python train.py --n_head=14 --positions="rope" --bias="none" --init_std_o=0.0244
MLP neurons of a small language model. Each row is named by its layer, matrix (up: input weights; down: output weights) and neuron, and shows model dimensions 720-847. Each number is 200 + 30 x the weight over its row's rms, rounded and kept within 0 to 999.
After each neuron's rows, "fires on" lists the tokens most often at its 100 highest values on Wikipedia text that the model never trained on.

L3.up3356,228,183,195,167,234,131,189,186,241,202,164,217,211,176,177,182,217,257,203,200,258,231,211,182,239,164,176,191,165,144,216,187,198,214,160,180,259,190,166,203,188,181,158,183,151,194,239,136,193,206,193,169,174,206,186,225,213,210,274,226,213,201,189,209,224,261,167,194,196,175,143,184,160,150,212,244,194,224,181,191,174,187,165,155,180,146,227,180,175,263,248,203,250,180,175,248,191,206,170,192,214,227,202,190,206,198,222,152,170,201,152,201,171,287,189,213,223,236,206,231,205,203,204,209,213,207,223,167
L3.down3356,225,175,237,238,229,174,212,186,161,183,194,171,212,167,215,241,222,206,168,241,204,134,160,208,212,180,169,205,208,198,186,193,163,192,262,189,231,247,194,187,199,125,200,243,206,236,162,228,223,181,173,239,189,209,238,258,229,153,226,215,181,156,210,167,249,206,201,120,241,190,271,166,270,227,217,202,220,163,212,196,195,216,211,186,194,224,198,201,182,209,239,235,170,195,224,213,192,203,166,200,195,195,223,181,171,158,214,235,178,213,193,178,211,185,151,186,191,216,215,164,170,168,224,246,189,169,219,231
fires on: "b", "ab", "ation", "ic", "ing"

L3.up2292,217,190,137,212,170,234,213,167,214,247,175,229,154,235,212,231,178,204,232,215,170,239,205,205,163,222,200,187,176,204,209,146,195,147,221,187,141,198,217,232,171,181,191,175,134,210,209,233,218,219,204,205,249,154,221,211,209,127,210,186,133,141,200,277,134,226,166,199,250,218,201,213,159,226,244,191,190,168,194,192,218,199,131,199,191,214,185,161,192,185,218,182,194,153,207,232,199,175,206,183,218,194,216,151,207,219,195,131,200,233,193,201,199,186,234,202,132,243,210,194,172,183,174,231,186,212,206,231
L3.down2292,230,266,218,223,144,242,178,141,178,266,205,194,179,272,182,183,140,201,178,184,225,164,234,168,161,203,179,226,194,253,215,166,207,155,176,264,175,190,135,161,205,210,207,225,192,261,161,143,146,185,244,162,205,207,237,217,138,235,173,283,217,263,170,228,225,215,170,176,168,233,183,264,240,151,230,197,159,219,180,150,246,213,207,224,242,145,220,230,247,229,139,224,230,204,174,235,210,235,160,259,252,226,161,193,300,227,113,184,177,148,183,210,212,244,212,205,194,216,194,187,233,211,193,169,197,215,179,223
fires on: "ch", "mp", "in", "'", "op", "p"

L3.up1072,184,194,242,200,200,190,158,211,167,225,194,221,156,213,233,207,188,215,175,201,215,195,202,202,213,211,241,210,238,236,219,178,182,200,157,226,238,229,204,214,174,168,161,234,214,237,219,139,179,161,201,211,186,201,194,243,181,163,214,225,208,192,174,186,168,142,140,207,157,190,162,206,198,201,209,198,230,185,196,213,183,177,239,225,223,236,185,117,150,219,238,230,209,235,188,244,248,138,177,150,248,178,202,191,192,208,248,210,168,222,163,242,181,252,159,196,210,196,262,183,248,212,208,240,204,185,242,168
L3.down1072,124,190,192,172,194,196,194,196,206,171,176,201,184,202,198,223,166,146,253,154,234,184,194,235,178,222,208,224,201,161,222,165,248,170,255,211,181,207,218,140,201,201,232,206,234,247,179,213,179,192,223,186,204,180,201,225,248,216,217,194,242,229,197,225,180,212,189,189,227,156,212,169,240,172,209,251,204,194,157,165,216,206,211,181,164,224,247,247,194,212,203,200,225,220,200,220,199,259,228,224,154,186,201,181,186,207,178,203,170,148,188,155,235,168,189,200,180,246,220,107,179,176,158,198,177,220,160,176
fires on: " on", " at", " for", " in", "ome"

L3.up3555,216,208,188,150,187,208,212,197,214,186,167,221,207,211,200,249,190,193,227,217,175,246,236,202,141,176,238,220,199,219,210,207,219,189,169,223,179,204,237,253,172,171,129,184,242,202,176,223,208,223,193,262,178,183,188,206,226,222,260,255,189,196,188,221,171,265,199,178,183,196,207,203,191,151,195,207,144,244,174,167,252,210,227,225,149,240,168,186,123,179,203,213,202,167,192,208,220,163,221,241,236,204,154,196,208,184,194,229,128,200,162,198,179,229,213,234,155,137,220,240,178,200,208,175,178,202,205,210
L3.down3555,147,142,212,241,224,189,209,189,179,185,198,212,239,204,215,206,179,190,173,222,182,195,221,176,239,145,180,223,156,223,178,232,248,222,226,140,207,175,236,181,253,251,222,219,187,169,185,165,202,176,218,200,192,229,233,229,145,218,255,213,201,189,218,195,172,134,201,259,213,196,171,166,247,214,193,219,204,222,232,237,145,204,230,186,239,206,193,206,247,181,187,220,158,306,183,171,166,215,177,226,224,201,196,260,172,168,193,194,200,175,249,186,195,185,209,192,202,192,217,180,170,218,202,219,194,154,192,207
fires on: "'", " of", " &", "l", "os", ")"

L3.up205,201,237,194,169,178,205,215,195,199,134,197,208,250,260,246,241,210,143,238,192,220,180,193,219,197,158,210,192,245,182,248,203,256,146,180,220,211,188,205,189,170,214,171,200,273,156,223,165,205,210,226,162,149,193,217,213,164,233,167,254,219,225,191,145,186,186,199,182,254,235,219,202,193,209,164,171,215,192,196,238,190,168,130,209,211,170,210,165,195,211,219,222,178,194,167,221,171,238,214,215,204,164,227,178,174,192,193,238,218,152,223,187,214,156,171,248,198,182,143,175,202,143,208,201,202,217,265,205
L3.down205,195,241,187,219,214,203,217,197,189,212,175,180,163,200,196,215,252,215,182,256,270,213,233,257,184,182,264,228,193,166,189,201,198,139,230,206,165,205,189,188,248,166,203,173,204,148,187,184,217,185,198,170,258,241,202,137,203,204,248,188,200,189,201,244,188,247,199,211,205,190,181,167,159,193,179,202,194,175,173,213,223,237,211,226,200,198,205,190,213,182,241,197,209,177,199,195,239,179,173,203,237,220,195,339,253,233,240,192,179,199,212,215,200,199,188,189,220,161,218,186,168,207,185,230,141,220,214,188
fires on: " as", "ster", "ly", "n", "o"

L3.up1100,253,229,203,228,195,185,185,162,209,190,194,232,199,224,227,169,209,153,196,244,235,162,254,248,217,216,219,211,196,193,214,232,172,231,223,175,226,193,170,211,210,184,232,124,254,226,185,160,180,165,183,245,179,206,243,194,222,214,201,215,176,157,196,210,235,192,231,198,169,195,218,256,181,226,181,201,230,157,218,174,164,200,164,222,148,181,194,216,188,201,200,197,174,259,164,243,197,201,208,159,171,156,186,188,219,194,194,174,232,142,219,231,232,149,194,190,204,247,160,227,235,215,187,248,149,193,217,144
L3.down1100,116,258,173,231,152,232,220,205,258,260,151,145,208,179,165,175,146,199,186,213,254,209,199,178,119,191,202,210,204,247,168,221,187,214,185,250,189,198,214,191,222,149,162,183,159,221,226,219,190,248,174,181,227,159,186,152,134,223,192,198,217,232,237,239,225,181,273,229,200,180,184,205,203,223,219,227,182,263,223,197,193,167,195,151,222,122,198,220,189,187,192,178,199,208,204,163,215,253,177,210,223,153,157,260,213,225,200,174,185,170,196,174,198,212,208,237,192,212,214,197,242,208,200,252,223,195,240,226
fires on: "2", "7", "y", "m", "se"

L3.up3268,181,208,273,186,202,151,204,205,200,206,227,180,246,184,178,160,220,206,181,192,158,251,198,239,224,187,175,183,240,160,144,205,220,229,188,235,212,155,190,186,200,213,248,243,202,257,210,166,153,233,156,253,211,210,215,164,170,236,181,190,206,196,213,181,225,211,143,143,226,198,160,231,146,223,192,184,170,184,203,167,179,186,223,129,187,227,199,151,162,179,180,201,188,190,217,158,128,242,226,309,219,235,218,234,208,214,162,213,214,213,178,193,183,215,146,180,240,256,183,211,211,276,151,215,172,156,207,178
L3.down3268,221,156,233,193,196,215,178,156,178,205,204,190,232,186,189,193,185,194,241,195,216,209,180,207,204,187,227,178,205,223,194,242,191,206,209,150,213,255,209,244,201,175,220,185,205,273,180,206,171,210,226,200,213,242,191,140,235,170,219,174,228,153,211,224,187,196,189,174,216,157,144,203,163,228,232,243,224,173,253,187,232,182,177,222,197,169,184,213,202,180,178,195,262,163,218,249,129,228,218,172,220,206,191,146,169,192,212,213,187,170,208,161,193,214,177,167,156,230,178,188,172,189,197,242,223,208,184,251
fires on: " where", " when", " While", "ugh", "where"

L3.up1887,241,205,228,219,139,169,167,254,229,235,155,195,167,231,145,207,180,218,210,170,216,245,207,189,220,159,194,203,226,215,192,238,143,196,223,239,128,178,210,171,199,208,190,162,213,218,204,231,199,182,212,226,229,188,153,240,258,138,285,86,175,228,177,189,198,242,165,228,165,225,214,165,193,177,210,172,161,176,218,134,169,256,204,188,187,166,193,150,182,200,190,236,156,159,221,211,184,190,218,236,198,218,193,209,193,176,228,160,156,168,190,240,213,190,210,235,169,162,211,199,184,148,218,218,170,195,234,185
L3.down1887,220,204,211,182,252,215,211,192,178,181,207,238,214,202,221,216,249,211,158,189,192,199,204,230,285,160,224,218,233,247,192,182,209,204,199,198,254,188,196,196,222,177,173,166,207,252,239,167,263,238,194,161,190,181,262,200,177,202,216,202,178,191,220,178,178,225,194,178,172,178,187,169,125,161,224,206,243,167,166,285,182,242,166,206,161,232,182,225,196,209,208,205,186,154,181,178,190,172,178,197,226,163,205,207,208,220,231,191,214,190,200,212,192,233,216,193,153,236,215,163,169,170,235,204,218,193,249,239
fires on: "=", " See", "See", " ", "tain", "ab"

L3.up2653,171,206,192,223,188,243,204,159,149,206,142,212,165,231,131,211,182,217,141,173,152,232,242,185,188,201,199,152,149,185,189,264,150,183,162,216,217,157,160,221,232,217,239,215,256,220,172,198,182,205,215,255,157,210,173,181,181,187,141,152,195,212,216,192,181,213,248,150,213,201,169,216,182,237,166,171,207,197,202,217,258,221,180,187,187,206,260,196,163,208,164,208,142,178,262,189,218,227,153,150,211,185,153,172,225,197,192,202,245,219,210,236,209,162,242,195,158,163,178,253,163,206,200,175,183,207,151,177
L3.down2653,167,169,151,219,160,221,247,207,194,249,197,169,240,140,191,195,223,182,159,184,170,265,266,130,221,194,218,139,212,169,231,230,216,205,196,162,239,232,275,196,242,164,240,175,186,199,214,252,213,242,229,156,233,225,190,207,194,239,217,192,220,220,225,157,202,181,202,216,193,180,163,213,189,156,221,186,224,180,166,192,200,212,176,233,176,228,147,189,225,187,155,170,231,227,222,227,247,191,206,225,170,180,162,154,149,242,182,215,239,240,215,185,198,249,230,203,196,235,165,147,250,193,208,199,204,208,205,195
fires on: ".", "er", "im", "in", "tim", "ir"

L3.up2344,172,196,155,197,265,178,204,228,142,180,238,221,228,212,175,187,176,213,217,177,107,248,157,241,240,212,218,181,253,208,220,236,155,202,126,190,198,196,170,170,208,198,236,217,162,160,169,199,241,181,194,225,161,246,225,136,193,245,214,234,200,234,223,162,189,223,228,210,155,204,180,209,146,171,219,168,226,180,233,189,191,166,219,181,203,179,111,175,190,220,175,257,211,226,181,177,193,177,192,178,156,257,155,217,211,213,188,254,203,209,191,230,209,230,256,203,147,214,219,210,194,212,222,209,209,170,192,165
L3.down2344,226,182,147,202,199,194,157,154,136,172,183,217,212,244,220,211,191,203,167,143,229,143,184,266,160,198,196,206,233,210,192,163,148,237,214,224,193,214,202,166,193,219,212,207,204,195,202,215,209,193,221,152,212,142,219,259,220,180,173,199,270,219,198,245,278,196,169,197,224,228,158,186,150,192,199,226,237,225,209,154,212,214,234,185,225,178,227,210,159,236,171,186,212,212,213,186,220,237,225,190,214,215,227,185,168,152,255,157,192,212,210,238,215,225,207,218,215,153,172,165,217,255,202,155,205,200,216,183
fires on: "i", "o", "ou", "hu"

L3.up1189,207,171,244,198,255,234,168,215,199,226,178,197,215,183,228,199,152,153,174,162,186,223,174,190,241,204,213,170,172,163,172,167,207,211,170,196,166,200,170,170,148,164,205,198,224,219,206,249,222,210,219,217,196,202,184,247,171,184,207,215,224,238,213,222,217,136,194,149,198,206,215,219,186,235,228,206,161,199,173,204,216,191,188,199,201,200,181,150,223,216,187,250,217,193,244,188,211,229,172,210,149,193,149,202,191,133,217,206,211,195,215,194,166,221,211,210,226,152,155,209,218,184,194,190,190,198,175,190
L3.down1189,186,205,194,206,169,199,233,158,225,181,157,254,166,272,249,218,171,257,216,203,188,180,245,165,133,234,217,193,182,172,164,198,201,213,212,185,181,200,142,182,182,212,185,183,200,178,169,144,198,172,166,187,215,253,203,136,194,186,186,234,241,192,204,191,215,220,230,215,151,180,204,206,208,157,232,145,211,233,233,173,190,202,196,187,180,260,240,203,215,153,179,189,162,201,248,219,179,169,180,119,199,236,167,210,220,169,209,151,160,213,167,207,210,190,186,235,153,215,224,185,172,217,214,197,209,162,205,234
fires on: "\\", "N", " Me", "ing", "th"

L3.up469,232,202,228,210,249,203,172,142,177,196,152,228,204,173,197,200,156,180,194,215,164,200,190,209,206,229,195,169,240,211,228,173,230,168,225,173,209,216,196,238,198,200,256,197,173,150,201,179,209,204,198,218,172,181,237,180,198,187,186,231,209,145,226,193,175,240,234,223,237,175,170,215,218,163,163,196,239,173,231,164,183,230,192,251,212,179,194,150,192,187,151,178,180,181,219,235,228,181,245,168,139,164,187,204,239,200,154,199,191,183,194,249,200,125,227,195,196,216,234,197,189,160,212,239,195,214,239,213
L3.down469,171,270,237,207,211,203,214,244,189,255,176,200,193,212,200,184,212,171,132,188,185,177,178,187,217,195,166,209,186,149,180,230,207,246,213,216,206,238,214,150,156,201,207,169,251,171,224,242,161,207,179,244,227,175,204,206,205,205,231,161,129,191,185,194,214,157,247,179,155,196,206,197,231,182,212,245,187,224,207,218,201,216,210,214,186,210,177,209,163,187,161,212,260,215,188,211,156,246,205,204,244,261,186,186,185,152,204,187,177,232,206,183,156,196,181,201,212,211,196,163,199,174,205,183,177,186,162,237
fires on: "ly", "y", "tu", "di", "kka"

L3.up1910,225,130,230,189,168,245,266,192,232,201,141,192,193,165,233,186,181,200,191,213,264,182,212,223,196,234,235,207,162,196,151,174,180,147,178,195,217,159,200,151,189,166,156,149,158,162,176,179,150,153,220,196,155,157,187,222,242,221,218,195,161,204,191,217,190,178,239,257,176,167,176,232,204,263,273,241,206,132,160,213,236,197,228,172,185,210,175,184,244,228,200,212,190,190,228,183,213,189,169,221,215,209,189,206,210,201,202,161,267,110,172,209,222,204,181,193,168,262,198,222,224,208,235,214,208,245,250,165
L3.down1910,242,198,205,161,215,199,207,213,143,228,248,148,233,191,231,208,154,208,194,157,148,192,238,197,253,162,177,215,173,180,219,211,246,214,209,224,176,220,185,201,191,181,205,223,260,158,175,257,223,178,193,191,175,218,210,174,181,163,225,222,204,165,201,215,168,203,133,244,209,180,190,199,215,205,198,188,173,207,138,233,218,151,118,189,248,215,165,172,190,175,158,176,191,175,186,205,215,281,213,195,180,231,186,188,185,250,241,172,190,164,203,188,227,162,242,167,229,173,207,237,205,149,173,166,188,153,225,182
fires on: " di", "di", " Fi", "i", " Di", " /"

L3.up3248,219,177,157,186,201,179,233,192,200,203,218,211,194,248,224,141,196,151,200,212,232,203,206,206,211,161,236,205,209,203,169,167,250,193,214,159,162,195,241,114,210,229,188,193,236,195,215,167,186,200,224,189,177,154,181,202,228,204,180,207,170,164,230,223,235,254,212,180,199,201,227,183,200,239,263,166,230,189,210,187,205,201,185,156,208,224,263,204,199,183,154,201,206,174,188,227,243,219,194,243,165,240,209,206,258,195,224,199,196,259,197,222,193,167,209,199,150,165,167,193,176,208,219,181,201,189,238,192
L3.down3248,159,194,201,220,221,131,220,250,203,168,244,159,151,232,221,219,193,271,256,189,282,217,235,202,186,246,158,190,220,213,197,207,188,209,199,165,223,147,186,181,157,190,145,198,215,168,192,190,167,179,163,194,172,199,250,156,216,206,198,230,187,191,205,154,220,212,186,210,218,195,185,210,232,229,159,199,173,164,213,176,187,159,222,204,231,213,199,187,227,217,205,205,145,207,204,235,167,195,245,218,193,201,231,261,227,152,218,256,215,138,250,173,208,198,179,174,215,256,214,226,229,178,204,211,182,276,209,189
fires on: "0", "il", "U", "et"

L3.up779,214,201,214,160,191,214,202,143,204,199,177,242,239,198,242,176,194,255,186,232,186,204,226,224,191,196,209,218,242,182,209,191,196,156,233,158,198,155,211,207,176,198,170,257,211,167,245,234,194,195,236,233,208,206,223,171,246,183,220,208,199,251,177,131,183,161,202,193,210,172,225,227,198,182,170,192,186,201,227,195,212,246,190,235,232,212,276,180,200,194,179,199,139,246,232,235,196,232,230,208,185,197,162,200,180,233,174,234,205,200,216,208,161,245,199,215,179,195,213,194,208,221,272,147,179,217,198,175
L3.down779,199,201,223,185,191,189,155,172,219,208,214,194,185,187,314,189,190,173,195,219,201,164,226,211,242,177,124,145,184,193,190,255,149,185,199,226,209,217,204,220,197,192,207,205,201,171,219,215,183,212,178,186,197,218,224,191,212,232,186,215,275,220,224,180,225,222,169,210,173,204,147,149,193,234,201,193,218,251,202,138,128,213,215,201,201,195,129,198,187,259,166,193,242,194,178,147,191,192,158,165,205,178,159,186,236,192,210,231,197,198,182,207,248,158,170,246,187,211,173,259,167,257,151,196,175,198,191,172
fires on: "n", "ker", "il", "e", "es", "em"

L3.up847,164,193,218,220,168,219,174,185,169,203,223,206,194,200,165,196,180,201,250,223,198,240,227,200,155,214,228,180,195,194,213,208,188,197,163,216,198,221,182,265,187,190,210,259,202,156,166,194,209,207,211,170,285,173,182,189,203,187,207,174,218,166,134,238,245,168,188,184,145,163,187,174,122,222,220,180,167,135,211,205,189,212,208,185,194,186,197,192,166,132,224,213,178,199,168,207,179,168,171,194,188,253,243,131,257,220,199,208,192,172,213,175,226,235,172,187,260,212,246,184,224,215,190,221,207,202,137,222
L3.down847,160,183,201,209,190,174,235,235,225,176,210,187,202,210,192,194,186,191,186,230,188,173,195,179,164,245,186,188,248,224,229,167,160,238,208,201,219,204,191,216,219,195,188,241,272,188,219,203,207,194,167,228,199,255,215,199,183,223,185,206,178,218,195,213,209,189,176,173,167,150,180,196,204,207,156,179,167,248,218,235,234,203,216,178,239,167,188,207,241,178,190,177,264,214,215,212,181,129,228,215,149,235,203,201,204,237,195,182,226,250,214,239,166,155,174,229,252,195,213,194,180,261,188,200,196,146,265,191
fires on: "d", "s", "ing", "o", "|", "%"

L3.up534,232,161,246,198,214,180,218,196,175,192,188,193,231,194,231,199,213,194,229,215,177,189,153,249,192,175,232,191,215,211,179,173,184,209,183,210,175,216,181,202,174,199,238,223,210,168,181,216,159,104,186,190,238,201,278,227,248,146,158,162,167,175,197,166,165,220,208,214,209,178,193,172,189,206,134,237,219,218,207,214,208,195,228,219,197,172,250,239,220,257,204,176,184,195,258,152,204,188,170,179,208,185,162,216,170,248,198,227,171,219,227,167,232,184,201,217,220,234,249,183,204,223,191,158,209,224,220,200
L3.down534,220,206,173,137,184,190,174,200,167,235,242,206,209,233,202,193,195,175,211,204,213,252,246,217,174,153,211,175,188,215,154,214,224,158,171,218,275,125,182,176,224,249,162,194,181,201,253,236,204,254,227,264,182,190,189,206,151,237,227,266,207,224,190,237,268,202,187,173,168,237,212,205,199,188,227,169,215,136,149,226,200,216,229,230,225,236,136,166,165,219,221,228,185,226,232,231,221,210,192,190,213,158,224,136,205,233,220,178,137,203,204,177,202,189,165,196,169,171,226,220,190,238,244,190,148,163,158,176
fires on: " U", " well", "0", "jun", ";"

L3.up1585,238,174,224,208,257,275,233,204,218,134,154,211,195,247,245,220,256,195,203,209,167,195,186,197,202,194,226,180,222,204,259,188,185,218,210,223,216,182,174,177,210,171,223,183,215,189,243,210,207,208,203,248,155,270,223,193,202,186,170,188,225,164,298,180,247,173,213,244,187,204,185,126,222,185,147,200,173,273,224,202,197,237,166,199,195,238,199,165,185,200,135,159,167,250,239,209,177,232,195,202,174,170,210,249,261,158,235,200,207,212,235,184,249,168,238,176,173,179,239,200,249,174,255,204,202,247,212,147
L3.down1585,214,233,231,233,121,204,200,173,114,160,191,216,193,157,176,169,173,198,237,165,191,168,198,189,181,178,185,226,182,203,182,182,206,269,245,204,225,263,195,244,203,217,232,232,270,212,194,158,188,218,231,163,188,201,208,172,219,188,180,206,175,181,149,186,196,204,198,191,214,197,186,223,186,224,207,244,193,173,180,224,163,240,257,199,138,163,173,245,229,240,261,234,185,218,240,207,230,219,178,230,241,199,165,189,185,231,245,229,176,236,213,254,218,181,188,189,210,191,188,213,171,204,233,207,207,213,192,248
fires on: "ovich", "ice", "9", "tri", "nov"